Weights of a small transformer language model.
Size: 10 layers, 7 heads of 64, MLP 1216 GeGLU, 26.3M parameters.
Training: 521M tokens, 3974 steps.
MLP neurons of a small language model. Each row is named by its layer, matrix (gate and up: input weights) and neuron, and shows model dimensions 48-175. Each number is 200 + 40 x the weight over its row's rms, rounded and kept within 0 to 999. A neuron's up and down rows have the sign that makes its largest values positive.
After each neuron's rows, "fires on" lists the tokens most often at its 100 highest values on Wikipedia text that the model never trained on; "fires after" lists the tokens most often just before its 100 highest values on Wikipedia text that the model never trained on.

L5.gate797,193,191,219,161,180,200,124,192,177,80,201,191,226,203,262,242,182,166,135,217,223,230,208,203,174,270,248,149,220,244,123,235,180,213,211,238,219,306,238,185,200,201,200,193,144,216,158,133,173,188,267,180,180,261,271,206,176,227,215,226,207,194,200,190,182,159,255,166,192,213,213,241,107,226,228,289,201,186,167,189,169,245,220,207,232,171,152,222,218,226,228,182,228,129,214,250,188,177,228,247,217,180,265,205,107,164,143,202,168,206,194,276,232,262,227,230,211,216,194,263,194,195,194,175,167,99,211,205
L5.up797,216,246,224,219,198,234,200,199,221,193,166,184,239,171,199,267,227,207,208,247,168,126,218,223,177,248,238,201,234,190,207,220,187,229,218,247,218,197,263,250,193,235,187,270,134,255,224,184,143,191,234,253,207,203,242,171,233,221,126,162,154,241,210,165,223,228,192,201,157,176,120,225,189,182,169,202,321,211,210,140,206,319,258,144,195,123,102,149,193,246,222,190,229,121,252,211,185,196,142,231,232,140,240,170,166,175,170,135,186,270,199,162,251,233,190,191,201,263,236,229,182,194,177,156,241,138,172,233
fires on: ".", "\n", " (", " and", " S"
fires after: ".", "\n", ","

L5.gate101,209,232,240,236,182,166,141,171,168,182,178,240,180,189,174,301,170,137,227,104,244,129,206,214,255,209,142,203,186,197,232,218,224,255,216,231,224,181,158,206,132,181,186,190,207,156,166,269,163,156,238,160,127,232,217,172,240,183,194,143,208,215,244,182,203,258,190,202,204,179,128,176,138,191,243,195,244,253,218,192,229,172,238,206,193,158,151,192,207,164,203,148,226,218,191,190,157,149,228,189,227,293,250,210,225,128,155,206,223,194,235,243,241,240,196,191,230,343,235,195,209,196,164,238,201,210,191,131
L5.up101,213,202,229,196,172,212,108,152,248,229,229,241,228,148,201,268,129,224,183,218,202,172,231,226,222,196,232,171,245,268,247,167,179,244,278,187,190,161,220,206,169,168,160,244,194,171,194,277,197,160,135,277,200,172,172,257,294,180,132,214,175,213,217,127,171,235,189,245,260,193,265,204,216,257,221,200,233,195,191,228,243,204,240,196,232,227,111,233,147,236,175,175,222,177,195,253,208,189,291,187,166,243,207,136,184,198,158,228,252,260,189,182,195,223,134,144,161,222,215,187,170,202,199,192,243,125,210,196
fires on: "|", "\n"
fires after: "\n"

L6.gate115,263,212,229,180,171,201,116,210,175,250,202,152,132,201,156,143,250,164,199,264,185,146,191,248,174,196,199,171,237,215,230,186,193,243,41,209,229,179,226,205,169,149,238,180,203,215,208,141,324,222,178,229,214,214,156,240,275,251,147,175,243,183,228,177,224,290,272,156,210,227,215,224,198,216,219,276,154,185,110,200,134,231,233,154,242,278,189,177,165,157,179,245,263,234,210,259,137,260,157,201,224,176,146,253,212,213,220,276,225,200,235,243,132,218,140,258,188,257,218,135,279,181,205,169,174,188,180,197
L6.up115,169,154,191,253,170,158,204,248,214,146,203,192,158,217,180,221,226,187,173,192,190,193,231,176,120,276,222,217,177,146,244,210,245,224,186,258,260,216,254,282,240,220,141,236,251,205,169,246,213,186,201,238,191,216,248,217,163,170,218,210,212,249,215,170,148,217,197,230,198,153,118,170,285,208,204,243,267,140,119,207,211,198,272,145,101,234,165,185,156,238,217,128,230,193,180,237,223,181,189,186,182,210,259,191,199,232,196,153,252,199,138,146,181,193,182,203,252,174,243,246,164,315,229,206,179,175,197,242
fires on: " ", " \"", " Z", "cho"
fires after: ",", " ", " and"

L6.gate220,223,187,202,231,242,178,194,258,301,177,154,159,145,224,240,210,225,197,192,237,162,272,250,197,151,185,187,212,214,168,223,213,249,236,150,201,177,227,200,186,201,210,150,219,217,173,161,164,218,223,145,189,207,236,190,231,257,226,140,175,151,231,218,165,215,274,227,186,244,188,124,142,236,208,238,177,235,216,206,180,228,186,222,190,181,253,233,207,195,190,213,145,243,255,192,164,201,205,230,237,233,171,195,271,339,178,182,217,190,203,249,193,244,196,192,217,242,171,202,144,189,111,180,192,210,185,280,211
L6.up220,248,193,192,221,188,155,167,240,275,133,217,157,133,212,206,186,202,150,155,245,160,198,170,191,162,200,209,230,170,171,226,212,259,230,122,219,253,207,170,288,240,130,171,252,228,166,188,244,268,165,194,172,190,207,158,164,242,207,159,204,238,219,230,214,233,232,234,200,262,293,189,243,227,244,287,191,224,254,178,230,220,187,302,177,206,217,175,179,128,163,277,106,203,277,151,171,206,254,209,225,250,192,182,253,256,165,193,230,239,206,245,170,253,210,250,165,178,226,249,277,261,174,202,180,143,180,237,205
fires on: " "
fires after: " the", " a", " ", " an", " The"

L5.gate223,216,231,206,244,194,219,161,232,134,199,179,168,149,182,141,211,234,153,161,149,216,150,177,237,226,232,214,221,219,136,199,214,270,260,193,271,213,243,218,217,206,160,151,151,207,185,186,222,174,170,175,246,232,248,267,217,275,242,187,147,160,180,199,261,278,164,207,231,158,153,220,154,212,144,147,193,245,265,265,204,281,205,232,191,147,151,259,109,230,138,182,103,271,198,281,153,211,113,237,219,231,229,224,233,224,229,187,250,238,182,207,237,204,192,158,223,216,224,144,155,205,229,150,161,259,272,120,141
L5.up223,193,219,193,210,177,181,223,227,217,213,191,206,278,238,134,181,189,198,144,218,199,174,222,160,122,233,246,194,190,179,158,208,207,133,179,242,276,242,252,172,193,189,208,189,121,203,189,109,225,225,143,166,188,204,157,151,177,242,177,194,183,172,198,223,179,167,242,170,163,243,200,170,288,278,105,208,208,222,146,164,158,140,139,194,136,133,226,181,125,152,122,201,159,196,222,171,130,187,169,218,183,142,222,223,231,144,278,208,164,196,175,201,261,208,198,199,191,185,169,171,273,205,243,233,204,170,217,242
fires on: " 0", ".", "N", " 9", " ("
fires after: " |", "N", ";", "°", "″", " 9"

L5.gate66,200,215,195,198,180,255,208,140,133,202,245,166,222,210,211,219,168,155,194,240,197,173,174,194,181,236,223,170,175,181,129,210,248,202,182,254,198,194,197,147,198,187,98,186,215,185,228,215,177,147,225,197,193,202,231,208,267,313,189,228,208,263,156,168,154,250,303,214,182,132,188,254,202,206,183,204,254,185,204,136,150,204,229,243,191,195,204,195,217,176,214,204,260,237,152,224,194,174,264,200,232,154,217,245,266,178,178,142,259,192,175,152,206,241,195,195,179,217,174,156,176,225,193,189,214,244,275,190
L5.up66,227,228,207,118,207,155,210,260,267,162,164,188,196,182,210,198,185,208,139,181,193,253,142,227,233,151,265,174,191,154,167,198,234,264,135,216,218,199,243,183,161,207,196,219,218,215,140,215,259,247,268,183,223,176,226,228,185,246,163,201,209,247,221,197,183,146,291,236,225,154,210,198,242,251,181,228,227,203,226,181,305,195,225,168,210,200,156,150,183,238,265,214,209,208,186,272,197,160,217,233,222,185,244,219,190,109,216,249,180,193,195,180,180,178,189,218,159,169,144,201,176,181,220,152,222,149,211,156
fires on: " The", ":", "•", "v", "-", " P"
fires after: " ", ".", "-", "li", "\n", ";"

L6.gate608,180,206,239,257,223,190,196,208,266,124,236,234,206,179,199,186,277,157,179,197,177,207,168,199,145,186,257,197,199,151,266,239,197,190,123,239,224,219,178,167,234,194,204,173,191,182,252,185,265,194,174,144,141,212,239,214,202,236,153,156,136,217,243,146,200,193,226,211,174,142,309,191,154,280,171,249,298,199,159,113,230,255,222,189,158,204,192,170,171,239,180,200,180,188,208,236,225,206,207,228,211,173,259,208,211,159,196,135,194,247,234,213,202,148,227,203,211,302,168,216,205,164,144,212,338,193,161,172
L6.up608,233,174,185,275,175,270,209,263,171,131,192,191,247,211,124,244,215,201,211,146,212,282,157,159,187,208,255,207,185,141,239,218,202,235,207,160,257,216,185,210,227,181,177,182,197,221,214,222,234,141,250,113,154,151,236,201,185,203,156,233,183,193,234,182,226,166,245,220,228,167,268,215,191,264,170,241,178,169,238,211,177,225,151,233,177,281,140,222,224,162,175,207,125,205,182,235,233,261,201,245,241,187,261,191,259,195,210,218,187,178,195,203,266,153,227,238,205,222,191,214,213,173,222,157,319,261,219,187
fires on: "\n", " who", " She", " which", " He", "se"
fires after: ".", ",", " who"

L7.gate149,235,194,249,224,173,203,172,141,193,186,193,211,192,268,187,218,257,131,169,192,205,212,222,209,220,174,187,236,168,208,177,178,188,227,252,189,172,209,189,178,133,131,153,206,161,152,194,159,227,190,167,286,221,271,221,201,256,103,187,198,180,233,153,202,213,249,177,233,179,265,220,179,180,293,163,187,232,153,264,180,156,194,229,184,196,127,251,191,223,266,213,127,148,146,205,158,222,173,151,216,188,190,226,256,171,115,126,205,203,248,192,187,243,189,235,116,208,291,169,217,204,167,233,108,237,225,204,251
L7.up149,193,161,234,195,149,205,76,237,184,178,325,262,228,289,234,186,183,227,131,168,178,236,163,152,146,201,269,206,229,274,174,196,162,168,169,139,222,215,241,158,272,183,208,228,176,201,174,234,250,177,268,160,120,183,265,210,190,193,187,231,230,179,165,203,189,161,226,231,233,184,241,180,151,239,223,141,211,193,204,236,151,253,269,214,153,146,168,148,274,271,168,167,217,199,213,130,257,260,205,217,172,110,266,217,206,141,193,192,189,259,146,110,195,187,184,207,224,176,170,281,213,224,222,167,271,199,206,227
fires on: "-", "20", " 19", "|", " ", " +"
fires after: "\n", " (", "|", " |", "-"

L7.gate366,114,229,155,239,192,215,196,130,147,223,226,173,172,89,229,147,228,256,188,187,166,152,200,187,297,180,203,167,186,200,151,202,194,156,238,214,166,153,237,231,199,194,112,161,247,187,124,178,164,164,193,182,183,223,212,223,244,191,239,236,294,184,179,156,241,225,170,194,215,229,204,220,170,204,137,177,180,213,262,130,239,219,210,187,245,251,158,200,233,168,272,176,157,180,195,245,76,180,281,180,226,197,150,250,207,178,223,165,205,213,190,189,220,184,157,172,256,172,261,199,266,213,219,133,232,235,204,142
L7.up366,209,223,206,209,164,268,193,163,235,275,210,202,208,192,271,202,220,229,160,169,210,189,211,194,170,112,243,206,223,111,205,151,148,221,261,245,210,191,197,191,287,219,251,109,180,212,274,263,125,147,215,119,162,209,196,256,158,195,195,200,162,149,227,133,237,146,187,202,203,258,144,158,172,204,139,193,218,176,150,213,285,284,169,233,162,192,238,196,183,130,206,135,192,196,200,174,170,169,176,131,109,196,187,256,189,290,191,194,228,228,175,190,164,187,164,143,197,254,259,167,230,213,174,176,172,192,233,159
fires on: "y", "o", "im", "ip", "d", "-"
fires after: " an", "s", "on", " con", "ic", "n"

L7.gate1055,195,208,156,203,139,242,127,183,186,211,195,207,190,248,295,210,176,236,295,213,81,305,191,188,178,201,185,229,221,233,211,118,148,200,220,164,212,292,194,257,166,265,239,294,209,177,241,194,240,245,197,164,263,214,154,131,181,181,209,212,268,233,179,229,177,217,174,201,195,224,219,307,215,211,176,235,160,147,248,225,249,179,187,197,173,241,219,221,228,131,253,284,212,224,160,161,272,228,258,159,260,195,193,169,225,179,214,197,172,122,160,188,207,190,174,188,218,200,192,207,151,237,175,209,211,248,181,228
L7.up1055,131,256,250,245,166,202,160,254,186,208,227,145,194,192,132,217,248,243,209,258,179,218,210,217,185,214,162,233,155,219,244,167,179,182,169,171,179,239,214,240,235,233,225,167,170,207,305,265,183,227,251,159,300,204,180,215,142,195,228,271,246,191,186,228,217,198,225,136,220,210,230,201,164,177,210,232,199,162,258,197,235,257,190,181,197,254,154,191,167,189,146,110,239,185,171,152,255,230,160,134,227,193,194,200,187,167,171,216,253,144,151,270,176,235,172,272,205,145,251,224,222,207,212,156,119,221,141,179
fires on: ";", " 0", " |", "/", " 1", "."
fires after: ".", ";", " —", ")", " |", " "

L7.gate804,192,185,149,121,266,202,222,203,133,260,186,192,186,160,243,171,230,246,265,238,197,176,226,131,168,166,218,168,140,126,195,163,194,212,258,184,191,222,204,212,219,238,123,220,203,238,153,145,182,142,144,173,258,199,268,224,183,161,207,188,197,237,245,242,209,175,175,227,221,215,182,179,257,109,213,144,220,223,235,189,217,214,188,245,226,196,208,228,244,193,184,177,149,208,212,168,193,183,214,171,201,293,212,196,225,174,150,202,171,93,144,111,228,201,207,193,176,175,148,243,223,107,174,219,194,249,179,173
L7.up804,202,194,236,162,200,230,156,231,242,215,162,208,226,243,292,187,207,176,176,177,222,206,188,155,198,216,160,180,182,233,227,198,195,233,202,204,183,187,176,299,155,247,250,98,158,167,171,158,109,149,189,182,141,238,210,288,131,214,255,156,237,207,258,187,225,258,161,222,230,228,182,214,220,209,179,270,160,212,264,134,216,272,187,235,205,205,222,191,209,151,179,171,225,282,300,155,185,166,161,225,190,295,200,256,256,166,182,231,158,140,201,269,230,125,212,165,225,269,138,264,154,145,110,138,196,291,218,146
fires on: "y", "n", "c", "e", "d"
fires after: "on", "in", " N", "er", " In", " an"

L7.gate1168,184,220,206,152,171,239,230,217,108,228,171,113,180,224,143,234,181,198,238,208,238,216,193,251,253,127,178,221,193,194,195,240,239,215,171,268,127,183,197,218,167,236,112,187,167,109,175,175,199,156,302,217,270,175,238,213,271,220,204,199,104,151,186,188,282,199,234,213,158,168,183,236,237,141,267,228,238,242,241,213,226,206,256,192,213,162,141,206,125,224,152,222,203,226,136,214,192,161,211,249,178,235,184,178,272,130,149,183,245,236,142,175,245,256,255,212,85,163,158,214,198,186,266,152,277,200,258,196
L7.up1168,231,181,208,197,201,173,183,254,129,151,252,222,256,227,164,253,224,178,187,157,200,163,193,247,186,227,306,173,210,179,212,145,257,202,245,255,239,152,128,235,221,191,185,231,169,175,189,270,168,171,160,173,182,131,210,120,231,212,227,236,207,213,173,178,212,236,221,221,212,155,191,210,239,227,196,238,137,145,229,185,175,197,168,226,207,251,159,236,212,193,193,248,141,202,228,226,174,192,147,184,244,232,180,242,152,139,221,218,179,170,237,244,219,258,198,177,199,161,159,187,182,240,229,173,278,191,157,288
fires on: "ol", "in", "ur", "f", "our", "re"
fires after: "th", " h", " H", "H", "al"

L7.gate1069,174,181,161,196,166,183,88,191,283,181,165,225,216,207,241,269,224,177,231,117,119,202,132,199,247,190,197,242,172,189,192,204,75,233,151,205,178,186,130,195,142,265,242,174,214,243,212,185,262,209,231,299,195,240,235,155,218,278,178,188,125,312,240,217,174,207,216,204,172,166,223,207,238,226,180,219,212,200,188,185,220,267,175,170,180,205,196,195,109,193,153,127,198,216,238,185,115,204,178,199,243,158,203,212,198,179,232,147,240,264,311,205,243,243,253,197,218,235,238,150,162,204,218,172,237,226,133,215
L7.up1069,139,201,119,224,184,98,225,240,165,257,214,185,183,185,265,206,183,198,157,202,254,222,218,98,174,248,186,161,156,212,187,239,214,213,241,155,206,161,244,178,142,167,185,161,136,185,124,232,114,187,101,193,184,209,288,257,188,172,225,137,225,268,139,188,203,241,218,180,188,209,272,195,257,137,107,173,165,229,205,196,221,239,276,251,178,179,223,184,188,174,172,195,190,150,181,177,238,237,182,173,174,270,167,187,205,152,139,271,233,191,247,199,182,203,150,231,172,281,254,249,179,196,197,216,173,223,181,190
fires on: "p", "s", "b", "t"
fires after: "s", " ex", " dis", " de"

L5.gate869,194,266,187,254,164,148,188,207,171,154,200,239,247,195,178,213,218,206,211,147,164,169,240,265,206,211,253,219,139,179,228,183,219,292,214,168,190,270,196,174,191,238,164,190,152,202,206,294,117,113,215,170,218,231,298,192,241,206,168,94,219,245,300,187,263,212,238,252,160,216,207,248,226,216,181,198,246,206,267,165,224,185,221,192,199,116,206,149,191,179,141,171,182,158,201,209,103,126,207,174,284,192,214,172,188,138,179,152,176,198,218,217,217,251,148,220,163,263,245,153,263,184,160,170,243,266,187,153
L5.up869,188,210,238,222,154,227,149,169,227,135,213,231,235,184,232,244,136,205,149,225,203,154,194,179,150,209,270,173,263,216,177,228,147,237,190,255,225,251,228,191,204,242,243,224,200,179,210,173,160,165,194,232,175,170,237,205,272,138,115,204,177,245,288,170,244,223,252,221,165,192,162,230,160,192,221,254,188,234,181,159,194,324,189,102,187,149,179,145,117,236,162,210,266,179,205,264,230,214,177,230,193,176,216,143,245,156,218,86,180,239,153,200,172,233,196,163,186,224,232,231,181,188,154,199,236,171,189,146
fires on: "\n", "."
fires after: "\n", "."

L7.gate480,205,232,185,159,245,175,221,220,205,183,171,165,153,133,163,136,235,235,232,193,182,192,258,225,220,209,212,263,173,222,205,228,235,228,221,229,186,196,251,139,185,189,169,228,217,185,217,144,170,146,209,203,182,218,226,200,219,232,169,214,151,167,280,165,170,211,163,277,192,244,160,187,162,239,115,219,228,221,186,218,220,246,197,235,146,198,212,211,169,144,230,281,231,178,117,241,223,200,218,202,264,204,190,235,278,195,148,184,237,169,179,102,189,185,207,155,144,242,232,216,215,183,189,190,268,189,242,201
L7.up480,231,247,160,210,155,164,172,177,165,201,162,215,198,162,165,207,167,199,178,222,157,206,298,232,219,256,175,179,176,190,198,231,202,197,316,171,157,185,143,192,210,186,185,180,159,198,275,217,212,174,149,213,229,219,206,312,207,202,213,178,177,238,195,176,149,197,232,229,154,168,243,266,252,202,169,190,182,209,179,237,287,166,243,274,220,256,241,211,159,228,190,225,228,178,231,200,128,236,172,219,179,214,154,92,224,212,215,292,158,170,235,158,176,189,213,149,168,271,229,265,179,199,176,169,182,214,168,157
fires on: "p", "ter", "th", "el", "d", "the"
fires after: " Cor", "or", "ur", "t", "op", "c"

L5.gate640,202,251,251,227,196,191,228,156,147,144,199,233,201,141,255,291,273,102,224,189,239,198,207,311,240,181,195,198,213,207,222,186,180,236,195,253,212,249,173,188,134,212,187,270,202,196,251,221,67,163,201,185,184,178,219,195,265,211,141,188,160,230,221,233,260,244,152,233,230,186,176,197,224,232,211,228,249,184,236,174,316,198,231,212,113,181,266,184,170,219,186,183,287,223,114,209,216,174,144,230,232,231,257,133,235,121,137,181,219,194,216,134,250,223,235,151,146,246,213,224,153,155,204,194,257,209,201,153
L5.up640,140,184,230,233,247,175,255,286,141,164,195,197,232,212,175,254,193,204,253,163,227,289,263,235,195,204,183,192,183,141,264,219,227,215,217,276,202,248,183,182,236,160,192,191,143,183,151,186,216,167,237,174,152,160,217,205,177,194,212,183,176,175,257,130,245,246,252,191,203,230,196,250,175,260,223,191,216,141,206,302,168,173,201,197,204,273,214,239,203,179,154,158,245,252,231,258,191,162,220,201,188,126,275,209,143,232,230,265,187,181,209,224,129,158,145,198,195,139,199,213,240,201,259,209,243,242,252,225
fires on: "\n", " which", " was", " that", "),"
fires after: "\n", ",", ".", ")", "e"

L6.gate414,205,196,218,148,214,159,263,211,256,165,246,283,173,206,216,168,245,126,224,154,217,216,135,264,224,148,247,182,183,183,191,256,244,231,164,109,268,242,289,236,244,116,258,269,272,257,150,258,253,229,264,240,219,127,170,216,213,154,225,194,144,200,174,202,185,222,179,166,263,213,167,224,183,161,197,191,257,214,257,210,163,237,223,258,241,188,180,171,202,210,191,158,191,257,138,120,204,160,227,234,210,249,175,200,211,132,199,200,194,235,175,105,113,200,202,240,197,261,156,267,223,182,250,199,258,155,210,209
L6.up414,154,210,161,197,192,202,202,224,227,161,249,266,176,231,186,206,225,175,191,277,188,286,107,195,144,163,259,196,204,114,248,203,222,234,215,190,226,276,177,265,189,245,235,238,252,265,254,209,282,229,194,161,234,151,184,152,225,208,238,186,191,200,221,184,193,209,203,111,211,219,104,224,148,152,250,181,217,215,200,155,206,285,232,232,238,142,199,97,216,225,245,177,208,216,118,180,216,201,164,227,223,204,178,199,240,146,199,180,188,246,203,202,240,236,217,198,200,207,256,199,215,192,285,233,177,231,224,178
fires on: "ar", " of", "my", "par", " to", "le"
fires after: " ", " the", "ed"

L5.gate738,217,230,256,282,199,195,174,171,159,140,168,183,149,223,239,228,264,194,198,216,197,103,216,236,223,270,229,205,158,154,185,188,286,262,195,185,232,251,224,223,216,200,111,174,229,170,211,211,170,164,189,182,223,202,259,222,217,184,169,156,246,206,211,213,220,215,241,241,181,179,185,243,234,222,216,235,240,237,237,198,306,197,237,149,220,143,241,180,262,184,190,137,196,199,248,106,205,159,216,211,259,156,306,210,239,120,157,199,239,203,222,128,172,239,182,201,150,239,232,126,200,122,80,156,152,217,198,200
L5.up738,185,200,210,220,166,250,161,202,185,121,221,176,206,221,259,172,242,154,214,202,205,191,156,177,147,214,334,201,230,238,209,215,176,230,210,295,192,265,217,160,216,185,231,186,148,185,228,177,226,208,216,187,159,215,230,153,264,221,246,224,264,215,140,199,224,306,186,168,232,215,183,229,180,249,213,241,236,138,204,179,229,183,180,236,201,142,216,112,195,149,130,199,182,220,226,140,278,240,249,259,203,205,128,223,177,168,190,95,191,198,149,174,174,219,220,147,243,239,209,197,197,160,169,190,189,168,177,199
fires on: " 19", " October", " November", " February", " December"
fires after: "|", " |", "-", "In", "On"

L5.gate879,294,209,174,223,183,225,203,149,201,175,270,268,135,126,284,249,159,158,183,156,175,180,214,210,229,169,126,194,186,257,273,212,208,200,215,237,210,205,247,206,214,214,159,156,184,180,238,187,142,130,173,177,250,161,171,168,187,199,221,162,210,243,183,272,286,194,150,217,224,205,195,204,193,211,228,194,241,281,199,183,202,214,212,102,186,232,209,182,161,124,175,228,222,190,150,164,86,129,148,186,254,281,175,191,156,252,178,145,235,207,246,152,211,172,180,160,209,328,279,138,270,246,212,239,180,191,243,161
L5.up879,209,170,85,204,208,181,171,164,200,174,174,202,193,185,180,142,175,158,222,260,233,230,260,247,175,202,184,195,242,179,172,248,133,187,188,257,190,224,188,194,198,250,233,306,180,158,127,215,119,195,248,229,215,171,265,228,206,224,196,187,168,190,199,191,202,213,190,206,200,182,102,164,324,242,201,212,158,206,178,184,275,196,223,161,167,211,150,149,76,252,210,274,273,169,148,181,177,203,273,207,198,242,175,173,205,191,203,158,231,215,194,177,248,189,247,114,252,241,162,281,208,230,191,163,250,138,145,177
fires on: "\n", ",", " (", " in"
fires after: "\n"

L5.gate823,212,252,165,214,200,161,180,74,220,173,258,237,151,255,222,228,189,200,211,151,221,135,167,273,263,200,132,199,198,273,202,207,260,256,138,223,168,214,223,269,188,210,142,220,240,188,171,188,151,179,201,229,201,162,245,260,150,291,139,151,294,226,166,215,196,181,232,207,216,201,186,236,174,217,241,171,246,257,202,223,235,199,225,253,176,174,177,258,185,209,220,121,260,208,170,255,155,185,198,205,177,191,192,163,175,166,176,202,243,194,258,123,193,211,191,166,224,242,203,230,188,239,190,192,121,186,214,137
L5.up823,201,192,208,145,187,229,155,100,232,169,192,215,145,224,196,236,223,236,150,254,180,250,138,104,173,190,183,201,229,228,213,214,257,185,142,230,247,194,227,203,185,166,171,163,208,237,230,215,158,175,201,171,267,173,231,205,175,259,154,180,317,210,172,179,209,143,271,198,234,200,143,159,219,186,297,196,155,286,188,133,214,132,208,205,252,196,132,222,239,112,188,175,263,213,163,193,148,213,208,213,205,250,219,231,247,185,248,193,221,160,202,224,217,239,170,174,249,219,209,160,184,162,218,202,128,200,198,192
fires on: "-", "•"
fires after: "\n", " ", "-", "|"

L7.gate461,176,161,159,226,178,186,199,144,230,193,179,266,213,259,164,237,259,186,239,230,180,207,207,132,272,129,152,125,203,206,186,229,171,244,279,250,194,218,133,253,201,211,140,230,156,229,221,211,214,287,175,273,259,205,183,212,196,221,231,191,202,253,248,140,237,242,287,228,209,177,166,251,200,138,165,240,207,140,203,210,283,252,228,246,171,161,150,189,226,143,250,258,199,207,223,221,118,260,226,228,190,214,157,79,192,252,189,260,222,232,262,121,217,217,203,135,190,205,151,156,193,222,201,249,194,166,204,163
L7.up461,187,216,225,209,184,203,162,145,218,190,214,259,133,172,214,236,237,222,157,215,197,192,151,150,204,152,183,181,138,236,193,250,201,137,273,271,137,201,202,157,131,203,195,185,241,221,202,210,235,232,222,244,138,198,243,281,173,144,142,185,204,190,170,187,229,279,204,189,260,213,192,290,205,237,184,173,235,204,149,228,169,287,218,190,192,247,229,188,185,200,121,186,224,242,215,193,253,233,270,189,194,191,239,215,152,214,227,201,214,206,207,224,239,194,186,229,149,245,204,238,211,180,183,177,171,187,252,164
fires on: "ra", "p", "pe", "ph", "on"
fires after: "s", " un", "port", " dis", " ex", "es"

L5.gate999,138,261,200,203,183,135,265,187,173,156,243,228,182,207,209,241,240,192,205,203,219,169,268,235,205,201,242,171,209,211,246,234,216,292,208,254,186,204,263,169,164,208,196,179,265,170,227,176,124,152,236,210,226,176,198,261,188,236,154,155,122,276,230,174,232,202,224,166,221,163,130,268,208,181,246,205,173,301,220,169,218,261,209,194,177,177,182,176,140,201,188,136,273,197,202,243,141,200,203,248,200,271,223,176,205,122,205,185,221,254,271,187,261,174,185,167,180,252,207,271,191,135,210,190,220,209,201,161
L5.up999,202,222,188,256,250,193,283,144,123,145,163,243,267,169,243,215,203,215,248,204,184,170,172,116,187,192,272,212,215,161,187,184,148,234,219,222,192,203,218,198,190,219,207,269,180,175,188,205,141,265,151,198,178,173,251,233,256,203,151,223,202,231,206,163,261,193,182,219,201,170,149,163,255,232,226,227,246,199,234,162,214,239,152,149,218,220,149,183,168,229,137,177,170,209,107,187,194,171,167,253,177,121,199,142,202,206,157,163,218,204,216,108,195,247,199,134,191,226,243,220,230,169,236,196,186,165,223,211
fires on: "\n", "The", " the"
fires after: "\n", "|"

L5.gate995,249,249,198,241,168,192,185,126,220,119,158,163,171,186,197,236,215,152,150,175,215,140,117,287,183,215,291,194,221,261,201,173,194,213,182,271,230,227,192,174,209,172,140,218,256,145,148,221,199,179,207,198,254,235,219,222,229,232,141,196,208,222,177,204,209,173,213,234,227,171,272,201,290,137,150,231,196,250,262,248,185,211,204,194,196,199,247,161,200,258,168,181,235,182,228,192,200,210,217,263,199,157,188,176,213,150,130,241,178,223,212,108,141,246,204,177,287,196,235,198,194,159,157,162,168,208,240,189
L5.up995,155,200,280,153,216,150,225,198,240,218,148,186,139,148,229,135,171,225,187,241,230,203,159,182,157,264,189,151,265,169,150,237,213,183,197,160,187,187,214,183,139,171,180,106,191,167,235,252,298,168,236,160,263,202,162,198,158,254,222,243,228,202,231,319,143,169,264,148,242,172,299,174,232,189,155,220,212,195,206,184,190,165,178,162,259,219,208,144,132,219,233,231,159,209,257,152,178,147,184,165,190,188,285,239,288,231,198,279,208,251,225,153,204,173,176,226,164,174,86,175,209,140,178,122,216,287,192,159
fires on: " \""
fires after: " |", "-", ".", "|"